Part of a small language model's weights: width 384, biases.
MLP neurons of a small language model. Each row is named by its layer, matrix (up: input weights) and neuron, and shows model dimensions 128-255. Each number is 128 + 32 x the weight over its row's rms, rounded and kept within 0 to 255.
A block is one neuron, or neurons of one layer that tend to fire together. Before each block is what it responds to, as a language model described it from the Wikipedia text at the highest values.

Description: Column separators (| or /) after headers like Candidate, Apps, Votes in election and football stat tables, plus mid-word pieces like Bar-u-ah, Ber-ke-ley, over-ha-uled.
L2.up1136 [ 95  68 149 119 118 110 149 138  99 130 110 126 130  85 123  84 108 103 160 131 151  96 101 150 181 111 119  89  91  86 108 184 102 122 110  89 100 136 179 150 131 158 141  68  46 145 144 144 112  91  88 172 114 137 112 182  41 129 134  99 148 144 137 100 133 139 121  62 139 106 163 227 133 166 171 117 111 166 164 145 102 115 127 129 146  49 134 208  95 187 134 121 174 155 115 160 125  68 118 162  90 116 150  61  82 143  99 135 159 124 135 145 161 137 147 149 114 134 124 146 161  95 146 119 141 185 113 152]

Description: Closing pipe of a markdown table header row, such as after ±%, Length or Athlete, just before |---|; weaker on mid-word pieces like port, the.
L4.up66 [134 108  77 110 135 137 206 172 135 105 118 104 147 162  78 134 107 134 147 148 200 109  87 122  89 158 115 140  94 150  78 132 223  64 114 101 159  93 129  71  57 130  51 119 160 112  86 126 124 146 125 137 120  73 126 182 141 117  99 160 140  52 127 136 164  82  49 101 113  93 135 117  97 139 178 143 146 133 181 157 155  97 161 105  80 139 154  99 175 148 158  93  50 155 168 101 124 195 107 116 194  73  65  87 177  87 220 131 110 111 162  89 104 184 118 131  87 149 159 134 105 121 126 102  94 120 144 128]
L4.up523 [152 127 117 142 132  83  69 137 140  85 116 101 143 120 123 169  92 149 105 111  89 126  90 122  63 167 114 155 221 135 126 129  90 133  97 109 196 161 101 125 152 115 150 126 154 144  60 158 103 103 167 141  95  96  92  99  85  91 171 143 132 118 138 113 121 104 235 178  99 117 111  77 123  98 128  96 172  87 159 111 192 138 133 166  81 148  58 144 145 171 100  98  88 153 174 118 184 150 151 107 133  88 158 192 126 142 138 121 129  81 130  81  75 107 112 138 128 120 104 134 155 149  94 151 214 123 148 143]
L4.up532 [ 92 115 113 112 125  85 125 125  83 120 121 140 159 189 151 106 102 212 183 120 100 154 109 140 150 126 175 163 131 122  63 112 128 159 127 133 129 192 166 122 119  98 101 155  81 186 136  96 133 103 193  69 105 172 124 111 105 135 139 120  82 140 152 104  94  99 117 139 120 112  96 170 129 121 127 109 141  65 136 129 122  85  95 146 136 156 126 127 161 123 113 108  66 163 165 106 166 155 144 144 164 118 112 127 155 188 154 176 120 131  97 135 117 220 160 143 138 116 105  92 169  99 110 154 101 103  69 117]
L4.up544 [ 86 175 113 153 132 116 116  99 102 130  91  90 142 161 128 220 138 146 164 177 114 101 137 112 185 166 140  87 145 128  93 186  54 141 153 165  85 137 117  96 117 163 102 113  72 175 120 177 158  89 132 171 114 118 126 120 128 142 121 166 134  64 129 129  91 197 113 113 107 103  98 100 169  75 170 181 101 156  95 101 165  89 127 139  98  75 124 110  90 131 117 118 158 182  90 115 156 128 119 150 135 133 143  80 160 116 102 125 117 104  98 202 164 154 139 143 104 171 125 160 146 196 146 119 127 163 103 123]
L4.up632 [ 90 111  46 163 122 205 154 172 189 124 115 150 172 142 142 127  73 155 183 172 145 157  97 128 153 111 133  69 101 128  63 141 123 104  69 130  86 157 164  90  83 138 120 115 114 140 146 125 118  95  96  25 131 103 145 101 112  85 122 186 109 127 110 157 134 107 151 104  89  93  52 138 141 123 181 124 125 165 123 126 147 152 153 165 126  73  74  77 101 139 118 181 124 184 110 104 131 110 137 149 110 137 138  83 141 128 132  97 148 126  30 103 172 166 109 143 107 236 115 153 151 107 131  57 118 153 151 123]
L4.up704 [138  91  45 126 122 135 159 135 134 138 137 126 118 110  96 149 162 131 111 128  90 117 115 196 138 113 145  70 129 175 117  77 144 197 153 132 103  91 113 126 165 107 123 122 160  94 143 125 163  93 119 137  95 183 199 174 109  38 176  74 120 152 160 116 154 212  82 136 117 146 123 146  92 149 114 185  94 121 213 113 115 115 134 124 116 130  81 121  95 104 117 185  98 167 147 188  84 144  60 128 108 145 127 106 129 125 104 110 152 126 129 184 123 127 120 116 150  86  43 147  57 113 135 104 159 186 173 130]
L4.up907 [109 113 138  99 145 124 105 122 149 114  77 143 148 164 129 131 116 132 175  68  93  94 123 252 105  80 136 163 127  80 125 109 123 117 133 129  55 102 130 143 114 109 158 136 122 144 141 175 112 130  87 150 107 116  95 119 118 113 162 187 139 129 113  93 118 119  79 100  96 141 182 142 172 157  89  50 137 107 108  98  79 134 118 151 139 156 168 159 100 145 150 119 147  91 156 142  61 138 128  87  88 123 170 135 120 105 103  48  73 125 100 126 158 183 151 156 131 113 131 174 149  84 150 122 148 149 125 131]
L4.up1158 [102  76  96 117 144 153 156 148  84 163 157  99 121 120 141  76 134 165 151 123 123 163  96  94 141 113 146 109  78 176 201  48 104 109  66 105 155 169 109 139 125 140  96 120 147 140 170 135  96 132 120 137 148 122  84 234 134 116 152 155 117 155 137 131 112  93 175  71 151  85 148 134 149 111 127 117 156  50 131 191 163  66  72 118 171 151 169 160 172 146 105  70  34 146 133 142 180 177  89 134 100 165 153 122 128 122 116 151  91 109 116 135 128 113 190 105 125 145 123 117 145 142 107 146 140  98 146 136]
L4.up1241 [ 72 150 172 185  81 117 136 173 151 113 203 124 137 147 100  77 137 105 115 157 147  52  86 144 153  92 133 125 149 180 102 164  87  72 161 192 121 128  94 176 137 114 148 124 162  91  86 139  71 188 103 104 123 106 153 183 104 143 143 162 129 144 167 166 143 186 123 125 149 124 134  96 111 117 173 138 133 155 137  96  98 113 114  96 127 135 158 118 152 114  84 139 138 177 129 188 148 108  77 116 128 186  88 181 172 106 152  77 140 177 133  88 159 113 176 135 145 138 105 105 153 144 140 159 162 161 164 140]
L4.up1609 [152  76  28  99 155 100 156 124 164 141 131 111 181 144 109 138 139 147 121 102 153 137 198 177 123 138 177 133 166  91 121  16 154 152 138 199  90 158 153 172 209 110 160 129 167 155 146 170 134 138 146 107 123 137 109 146 150 150  86 104 164  87 182 152 115  91 152 116  85 106 155 123  77  95 191  94 163  60 149 189 149 185  51 107 142 133 131 170 137 157 131 102 109 131 142 180 135 110 131 109 143 104 137  89 152 123 103 234 113 140 129 154  81 109 140 108 122 107 181 144 116 143 137 144 107 121 130 170]
L4.up1657 [ 80 112 118 159 103 204 136 156  88 119 161 140 137 139 112 116 136 123 115 156 144 165  94 160 170 117  63 109  83  58 121 115 114 128 150 146 107 167  66 148 122  99 156 116 173 112 132 146 140 113 163 109 119 171  95 161 140 137  81  76  75 146 159 135 115 104 134  44 102 165 128  48 211 173 127 173 124 166 183 120  91 169 150 123 156 170 107 181 153 133 113 126 156 171 151 175  91  89 110 125 113  96 133 107  79 133 117  89 121 162 191 134 146 148  79 130  80 163 104 193 100 137 133 123 123 120 123 149]
L4.up1754 [ 98 156 127 118  61 107 145  75 134 162 123 143 138 101 110 153  71 163 123 106 152  59 110 117 153 134 147 153 157 135 141 113 136  88 170 171 104 172 175 130 133 102  83 134  98 174 114 176 102  74 143 157  84 200  84 137 104 141 174 110 146 112 101  89 117 125 144 118 151 120 100  77 136 112 181 179 136 138 123 111 184  63  71  99 116 117 142  83 108 149 159  72 160 186 140 149 164 114 160 147 149 133  98  95 133 107 189 160 130 110 152 127 135  69 107 110  80 104 119  78 145 244 114 104 123 126 157 130]
L4.up1778 [110 123 155  92  71 116 104 116 133 158 131 164 106 166 113 111 144  59 129 149  92  80 133  92 154 104 128  52 160 146  71 132 146 172 192 103 226 161 108 151 129 141 109 139 112 107  98 187 179 139 216 104 157 193 140 186 137 126 180 163  65 138 191 153 105  89 141 165  81 149 108 143  97 171 170 149 105 153 190 118 123 128 113 119 145 191 182 166  74  98 193 134  68  98 107 149 150 106 117 127 158 138 131 129 107 162 155 119 138 158 130 112 164 133 113 107 106 168 190 174  65 176 142 116 165 162 118 115]
L4.up1815 [147 106 163  95 102 124 114  84 134 154 114 124 106  98 144 150 119 135 147 107  68 111  71  58 128 120 137 111 134 144 119 110 108 167 159  93 168 172 165 123 113 121 154 122 163 155 133 115 192  64 119 111 130  98  96 157 146 160 149 111 180 122 141 123 108 133 118 136 106 142 133 140 117 160 119 160  80 130 155 135 157  62 157 147 117  82 122 136 103  76 121 137 165 118 114  96 144 162 121 125 113  86 104 133 134 106 128 140 148 154 131 163 136  96 120 119  85 121 179 206  68 206 119 137 241 151 117 145]
L4.up1903 [103 144 105 135 141 113 170 104 211 134 156 115 128 148 133 157 129 186 137 163 148 117 175 125  90 138 130 152 112  89  44  67 144 131 146 152 189 144 143 144  63  94 107 105 154 166  94 162  97 126 103  88 118 132  57 201  65 132 137 133 126 128 175 126 189 191  98 139 108 151 103 113  62 139 150  95 132  49 134 168  92 145  59 115 133  87 132 117 173 150 174 103  94 141 172 161 104 131 145 120 121  94  92 127  88 153 108 120 117 126  93 178 140 124 117 116 152 130 115 132 188 125 101 138  56 117 185 175]
L4.up1909 [146 124  78 127 164 135  74 167 163  87 107 140 192  90 128 133 156 164  94 111 131 152 145 199 112 118 126 135 159 105 124  81 140 134 119 131 173 125 119 115  59 109 120 130 140 121 168  80 148 115 128  71 134 160  86 153 119 135 140 189 114 117 145 149  96 147 167 146 123 132 102 157 107 207 152 115  62 104 204 174 137 113 127  92 132 155 102  92 125 107 116 116  63 129 147 149  96 171 160 157  77 129  99 118 135 141 118 182  89 126 116 125 118 138  89 140 139 121  84 109 142 109 142  41 170 151  83 104]

Description: Pipe separators in Wikipedia tables, especially header rows of sports standings (GA | GD, 9 | 10, ±% |), plus semicolons separating list items.
L6.up482 [104 166 175 152 114 172 130 118 144 111 184 122 142 106 144  88 143 162  94 106 164 108 134 182 168  75  61 106 113 164 100  84  85  98 130 135 107 124 121  74 144 130 100 114 129 136  90 154 102  80 121 103 139 143 110 158  81 130 123 144  76 130 141  52  87 100 157  85 139 103 100 137 157 148 134 144  83 180  65 150 191 103  83 109 127 143 123 103 181 131 114 185 123 104  89 166 126 156 113 125 138 144 103  92 201 118 124 140 130 133 183 217 167 153 138 127 122 139 141 103 137 233 101 144 151 130 141 105]
L6.up513 [114 100 140 115  87 155 198 154  96 147 118 100 115 156 139 152  94 133 184 137 102 117 145 124 203 109  90 138 127 130 119 139 144 143 170 101  93  81 147 105  96 127 115 111 124 106 144 100 120  80 148 154  97 132  83 144  94  56 127 130 114 157 170 101  91  78 119 148 122 113  72 178  76  85 145 160  69  86 130 144 168  49 126 110 134 149 156 164 102 109 148 110 127 145 134 132 107 116 156 117 115 146  70 161 124 143 116  98  60 136 126 168 197 115 131 155 164 169  78 114 174 136 146 156 109  56 102  84]
L6.up1146 [ 90  87 165  97 104  97 135 122 129  72 160  76 135 186 141 154 147 122 133 126 141 147  93 166 154 106 207 159 195 123 127 151 114 121 101  89 111 114 146 121 151 118 174  83 117 108 156 141  85  80 123 101  83 130 106 139  70 156 191 126 145  74 173  90  78 135 157  92 142 146  86 112 130  79 173 119 121 167  78 154 196  89 163  82 147 119 191 114 124 122 201  92 151 175 124 136 137 151  95 159 133 144 120 112 183 128 170 160  81 175 128 140 160 132 161 142  71 109 117 138 149 174 143 124 152 126 106 124]
L6.up1566 [146 101 156 137 125 124 152  92 194 119 116 147 136 134  78  73 111 142 131 153 162 103 118 147  88 120 158 112 165  87 182 134 142 142 145 104  73  60  59  48 100 172 153 106 119 115  85 149  94 150 171 120  50 148 114 139  86 142 134 126  77 129 136  59  68 127  76 134 112 126 130  62  94 151  72 125 137 160  85  88 201 108  70 131  94  68 138 134 141 125 130  84 112 179 137 179 109 129 110 162 182 157 111 109 135 122 176 151 149 133 150 158 110 127 107 137 134 182 128 108 146 114 125  70  74 131 131 122]

Description: Closing == of Wikipedia section headings (== Results ==, ==Track listing==), plus final periods and line breaks that end a section just before a new heading.
L6.up41 [128 146 137  99  79 159 102 175 186 142 149 203 115 110 122 174 157 130 127  61 114 110 145 100 140 106 133 114 129 167  80 111 144  93 114 130 113  38  60 124 130 146 125 103 113  70 164 109 122 119 129 117 161  86 121 135 125 133 163 154 150 100 116 132 115 119 145 145  73 127 171  70 156 113 128 149 106 147 149 175 125  95 139 114  93 114 154 145  98  68  85  75 145 181 125 170 175 120 148 104 122 168 132  33 169 129 133 120 158 141 174 124 126 124 102 145 117  67 110 147 119 140 127 127 177 118 105 193]
L6.up71 [ 98 125 148 116 123 125 103 146 174 130 170 150 119 187  78 159 104  67 114 125 136 129 193 151 115 153 179 139 146 140 104 154  84 136 134 140 178 103 119 101  91 130 165 121 127 132 178 164 108 115  93  92 130 134  90 147  94 196 141 144 154 108 152 141 102 159 154 102 113 127 181  55 104 122 132 159 152 144 190 173 134 126 155  91 121 135 180 126  99 130  86 127 118 119 100 140 125 149 115 108 126 132 101 154 154 163 159 172 149 179 241 134 135 108 138 145 181 142 149  94 122 165 109 126 159 144 110 152]
L6.up583 [ 90 130 177 113  97 173 138 180 248 170 136 169 132 156  99 178 132  83  81 143 126  93 133 159 108 150 136 117  74  92 106 158 114 138  82 159 110  75   0  76 161 117 178 129  95 129 157 124 121  59  99 129 100 137  94 157 203 129 127 144 163 136 127 178 111 144 165  99 105 140 102  77 152 161 104 161  94 100 146 208 116 157 129  89 123 200 204 118 164 146 112 148  69 110 115 143 134 124 135 112 123 129 112 161 203 156 130 111 159 132 181  94 187 118 134 135 127 145 116 128 112 192 142  79 150 161 103 113]
L6.up1876 [104 128 111  96  95 180  92  63 169 133 164 173 114 121  95 151 139 112 197 131  97 104 119 143 127 176  67 118  88 131 100 106  88 132 109 174 122 101  51  99  97 161 161 106  70 107 147 152 133 130 128 134 160 124 153 126 161 157 161 151 134  68 115 163 147 135 152  30  70 146 138 121 135 135 112 113 102 113 132 187 151 143 170 119 105 145  81 104 185 114 151 180 107  85 110 147 164 117 151 104 123 126  96 192 185 171 168 140 118  91  97 167 126 137 150 129  89 131 102 156 141 202 110 110 155 169  90  99]

Description: Line breaks and markup delimiters at section or row boundaries, such as blank lines before headings, == closing heading titles, and | starting table rows.
L2.up1398 [119 149 149  96 152 151 139 123 255 145 142  77 115 180  87 110  73 156 110 103 124 105 143 188 137 125  89 155 149 111 146  98 123 130 161 115 165 144  25 107 126 209 111 172 108 183 116 120 155  50 149 138 138  77  92  82 100 121  97 151 130  87 140 120 157 121 130 157 143  97 130 167 190  88 115  80  95 139 185 154  96   0 133 131  84 132 110 147 136  10 130  64 134 114 134 126 130 166 142  97  92 124  94 166 155 132 118  97 135 149 126 116 121 181 126 124 104 155 155 147 127 155 130  49 153 146 124  99]

Description: Fires on sentence-ending periods, line breaks, and table-row pipes that close a sentence or unit, e.g. "responsibilities.", "|" starting a table row.
L4.up86 [ 80 149 123 135 153 133 114 151 150 148 127 218 129 126  79 122 121  93  78 120 147 141 129 189  73 113 150 140 137  86 118 152 181 119 176  62 121 116  89 105 119  92 108 130 132 157 165 141  72 100 144 162 129 153 140 156  92 170  90 141 117  67 127 166 147 108  87 140  94 109 161  85 114 137 121 169 119 140 127 177 123 115 127 129 152 194  52 127 172 108 117 107  61 122 115  89 123 141  58 155 144 105 147 125 156 100 112  80 129 120 188 134  88 138 130 141 123 159 134  89 125 122 105  90  78 161 138 126]
L4.up234 [123 128 148  68 110 118 125 163 179  65 152 171 139 121 128 133 132  97 133 122 134 108 139 191 161 129 182  59  97 124 114 140 135 114 103 139  88 172 130  93 210 124 117 149  98 159 129 162 157 101 214 174 212 110 100 153 165 124 163 136 124 162 172 167 108 128  98  87 150  93 183  97 125 129  90 140 154 143 110 182  98  68 113 166 221  62 110  77 115 153 221 126 144 175 130 118 122 111 140 167 137 102 128 161 135 142 114 126 137 103 128 157 124 178 142 134 153 149 102 136 129 129 137  73 109 113 140 135]
L4.up564 [ 92 171  67 118  47 152 159 120 162 152 149 111 149 142 149 124 177 136  94 219 118 117 133 129 132 153 138 193 107 168 128 106 121 110 157 108 135 111  85 175  85  97 142 165  94 168  95 146 132 103  78 140  95 151 134 165 118 161 113 130  74  87 112 150 143 146 147 101 134 108  86 107 146  87 145 108 145 135  92  92 129 100 154 113 163 181  49 124 126 154 102 150 117 119 146 151 162 148 138  77 153  97 138  86 177 132 105  98 132  92 216  72 150  97 163 128 164 138 134 148 105 110 119 112 117 177 137 134]
L4.up700 [ 77 142  55 139 131 169 132 116  94 122 145 158 113  70  95 147 176 123 110  77 129 126 147 183 129 142  53 112 134 138 150 114 119 143 137 139  86 134 119 142 168 144 127 175 133 125  95 176 115  85 149 127 103  64 127 165 100 141 187 163 151  89  89 135 104 146 108 121  74 103 108  81 161 112 110 124 148 148 139 196 124 106 152  98  46  97  69 115 102 161 134 170  98 140  98 103 112 160 116 100  92 183 183 122 138 167 134 142 103  97 113 159  94  69  84 155 124 134 141  97 124 150 143  88 119 145 105 116]
L4.up853 [142 145 131  80 136 124 106 171 131 112 124 172 166 108  68 162 115 142 145 150 147 128 149 133 154 138  88 166 117 137 103 166 141 110 107  89  91 155  96 186 124 104  80 135 104 100 150 113 126 130 167 125  68  97 107 138 116 117 121 121 165 149 178 145 154  86 140 155 152  81 158 116 109 107  98 101 135 117  97 121 126 174 199 108 125 116  61 134 137 148 129  76 152 108 162 129 111 163 148 188 154  86 165  81 103 112 145 107  96 127 183  67  55 106 150  92 171 142  97 126 166 115 166 136 154 133  88 146]
L4.up867 [ 82 165 148 110 107 118 146  90 223 166 133 134 170 113  83 166 118 130 104  93  94 143 145 107 112 162 134 102 107 195 115 140 133 126 168 117 125 109  89 110 143  99 109 156 120 151 156 162 110  69 111 158 135  87 130 144 187 178 174 155 120  82 139 120  86 124 156 135 169 155 134  96 157  79  85 120 139 107 184 143  83 122 143 102 109 120  79 151 173 113 140  80  36 128 115 118 117 162 143 150 111 141 120  96 145 120 154 185 137  92 211 140 146 120 138 134 167 123 149 148 126 100  89   8 171 132 135 143]
L4.up997 [ 66 175 115 146 115 123 135 108 109 127  95 159 136  74 143 125 166 131  83 120  73  96 115 135 160 168  81 121 120 153 136 108 130 139  88 100 136 116 103 116 184 131 123 134  61 145 138 149 135 120 124 135 153 141 111 116 160 149 116 148 130 115 139 169 128 130 147 133  63 119  96  58 113 112 152  86 123 102  88 171 138 105 168  98 138 151 143 144 160  96 177  54  96 117 111  87 100 127 140 118 117 162 108 128 109  88 153  95 137 119 130  92 115  66 165 128  99 170  81 134 121 130 127 114 144  83  95 136]
L4.up1226 [ 84 161 102 123 112 130 141 188 143 140 163 169 115 135 180 115  96 132 164  23 108 125 168 124 119 131 149 151 126  43 149 161 176 124 140 126 108 116 104  89  80 109 135 189 156 117 157 105 127 126 143 141 109 136  84 125  71 111  94 145 172 120  89 138 112 134 173 183  54 138  74 184  72 131 139 154 133 129 166 144 144 114 136 120 113 150 160 111 121 119 127  39 128 140 137  99 164 140 142 119 142 130 210 163 153 149  82 110 149 152 153 124 117  89 118 150 132 124 159 151 121 144  72 108 117 122 123  74]
L4.up1320 [ 68 127 114 116 108 151 153 120 178 152 184 150 118  83  74 101 120 105 107 129 113 123 142 152 113 110 123 128 133 135 119 147 130 146 133 152 100 101  34 100 102 105 130 143 129 147 122 144 112 101 144 185  76  88 113 114 162 143 123 127 148  80 127 181 159 141 173 146 149 174 121  85 113 130 141 134 135 110 127 153 132 162 104  87 134 150 124 107 156 148 202 155  65  92 143 119 105 147 161  93 111 118 188  49 202 102  94 135 163 133 127 138 191  67 157 143 107 130 119 135 124 145 169  92 130 137 132 169]
L4.up1332 [147 135 115 151 131 121 112  92 157 128 115 104 122 141 114 114 137 106 148 139 162 113 141 126 106 136 145 188 167  77 144 177 101 104  90 132 131 191  81 210 117 116 102 132 128 166 132  55 133  72 161 148  65 130 110 104 113 154 118 138 186  98 105 156 114 119 144 145 102 118  82 160 126 119  88 115 139  93 114 170  74  53 148  87 161 156 158 121 149 116 193 107  61 146  99 143 110 142  89 199 172 119 129  80 145  79 125 165 118 122 210 157 112 144 109 152 159 183 126 157 147 104 161 111 135  75 108 139]
L4.up1400 [125 158 160 152 129 133 111 255 171  69 155 154 166  43 117  86 184 114 167 160 119 124 120 106 124 106 104 146 143 138  98 153 143 104  98 122  96 112  74 136 147 105 138 190  90 131 163 115 134 156 147 143 150 135 124 149 125 127  52  96 159 100 127 155 160 127 175 133 106 129 106 165  67 136 114 144 139  88 155 157 118  60 165 115 194 170 126 107 159 123 149 140  90 153 104  94 120 134 138 118 113 166 164 129 106 206 166 138 174 117 235  66  72 104 100 116 109 114 162 120 143 155 142 113 136 110 127  97]
L4.up1550 [132  97 170 126 175 143 104 114 137 122 154 205 141  94  39 134 103 136 122 126 140 121 165 162 118 148 152 168 137  85  82 162 186 112  90 142 127 102 179 175  69 132 194 145 172 131 126 173 154 163 127 124 148 178 132 148 191 156 139 116 183 104 134 130 129 141  93 101  49 159 153 115 137  84  81 146 143 139 157  95 154 140  81 120 104 196 131 123 140  88 110 117 103 125  72 139  70 152  89 187 143 124 170 127 103  56 153 149 133 145 166 153 148  78 180 136 117  83 160 116 118 118  96  98 110 127 152 107]
L4.up1565 [116 135 130 108 103 207 133  77  79 127 167 113  75 109  60 112 127 146 116 202 144 120 161 103  92 171 162 100 120 106 141 134  87 158 154 139 111 151 117  93  98  96 114  74 150 119 139 145 143 134 156 122  64  49 109 152 152 157 170 149 183 148 114 148  89 129 160  89 158 120 116 129 126 117 110 160 149 131 104 150 128 109 146 119  82 153 100 107 122  93 132 170 128 146  89 167 128 145 175 105 119 119 140 166 117 121 148 125 144  97 147 149 115 132 131 150 147 119  99 196 104  93 169 128 143 129 134  94]
L4.up1625 [100 212 130 139  67  93 139 136  68 127  87 129 117 131 102 104 106 142 175  71 134 132 171 140 122  69 122 122 141 106 172 159 119 105 120 123 106 162 131 105 142 114 145 104 165  90 155 120 124 121 154 107 124 209 101 162 100 110 130 142 126 166 137 160 173 126 121 138 105 149  82 105 228 110 116 106 146 134  75 220  60 109 116 136 151 161 167 104 105 114 144  79 134 128  92 127 131 139 163 174 157 139 147 158 102 144 132 106 112 129 153 177 102 105 199 149 101  95 162 136 132  95 108  25 133 152 118 107]
L4.up1895 [ 89 171  47 118  90 100 124 147 118 110 152 184 158 105  73 166 106 135 163  51 127 106 166  76 149 125 134 166 145 157 114 109 203 125 142 140 112 109  97  92 131 172 100 140  97 121 135 143 103 123  70 136 179  84 141 143  93 132 136 139  99 130 108 153  77 139 158 123 141 150  38 125 107 139  82 136 180 118 154 131 139  97 107  93 112 158 187 129  91 104 119  57 126 189 120 162  92 135 145 155 176 102 160 110 139  89 145 183 114 148 126 132  97 110  92 121 120 115 124 112 112 118  82  57 182 134 117  46]
L4.up1917 [ 98 181 117 100  83 171  79 168 165 191 118 188 123  60 153 100  66 114 115 135  84 112 138 139 125 146 144 140 190 107 108 166 165 147 130 127 142 106   3 113 136 169 114 182  96 155 150 170 125  79 112 139  51 149 110 110 114 147 155 132 169 107 112 172 171 134 177 184  81 128 120  98 131 133 110 126 120 105  90 195 127 141 110  97 115 134  93  91 149 108 135 115  64 112  78 155 121 160 163 118 135 132 108  96 151 174 143 137 151  80 156 112 116  62 131 156 170 148 125 137 133 177  92  31 163 123 110 151]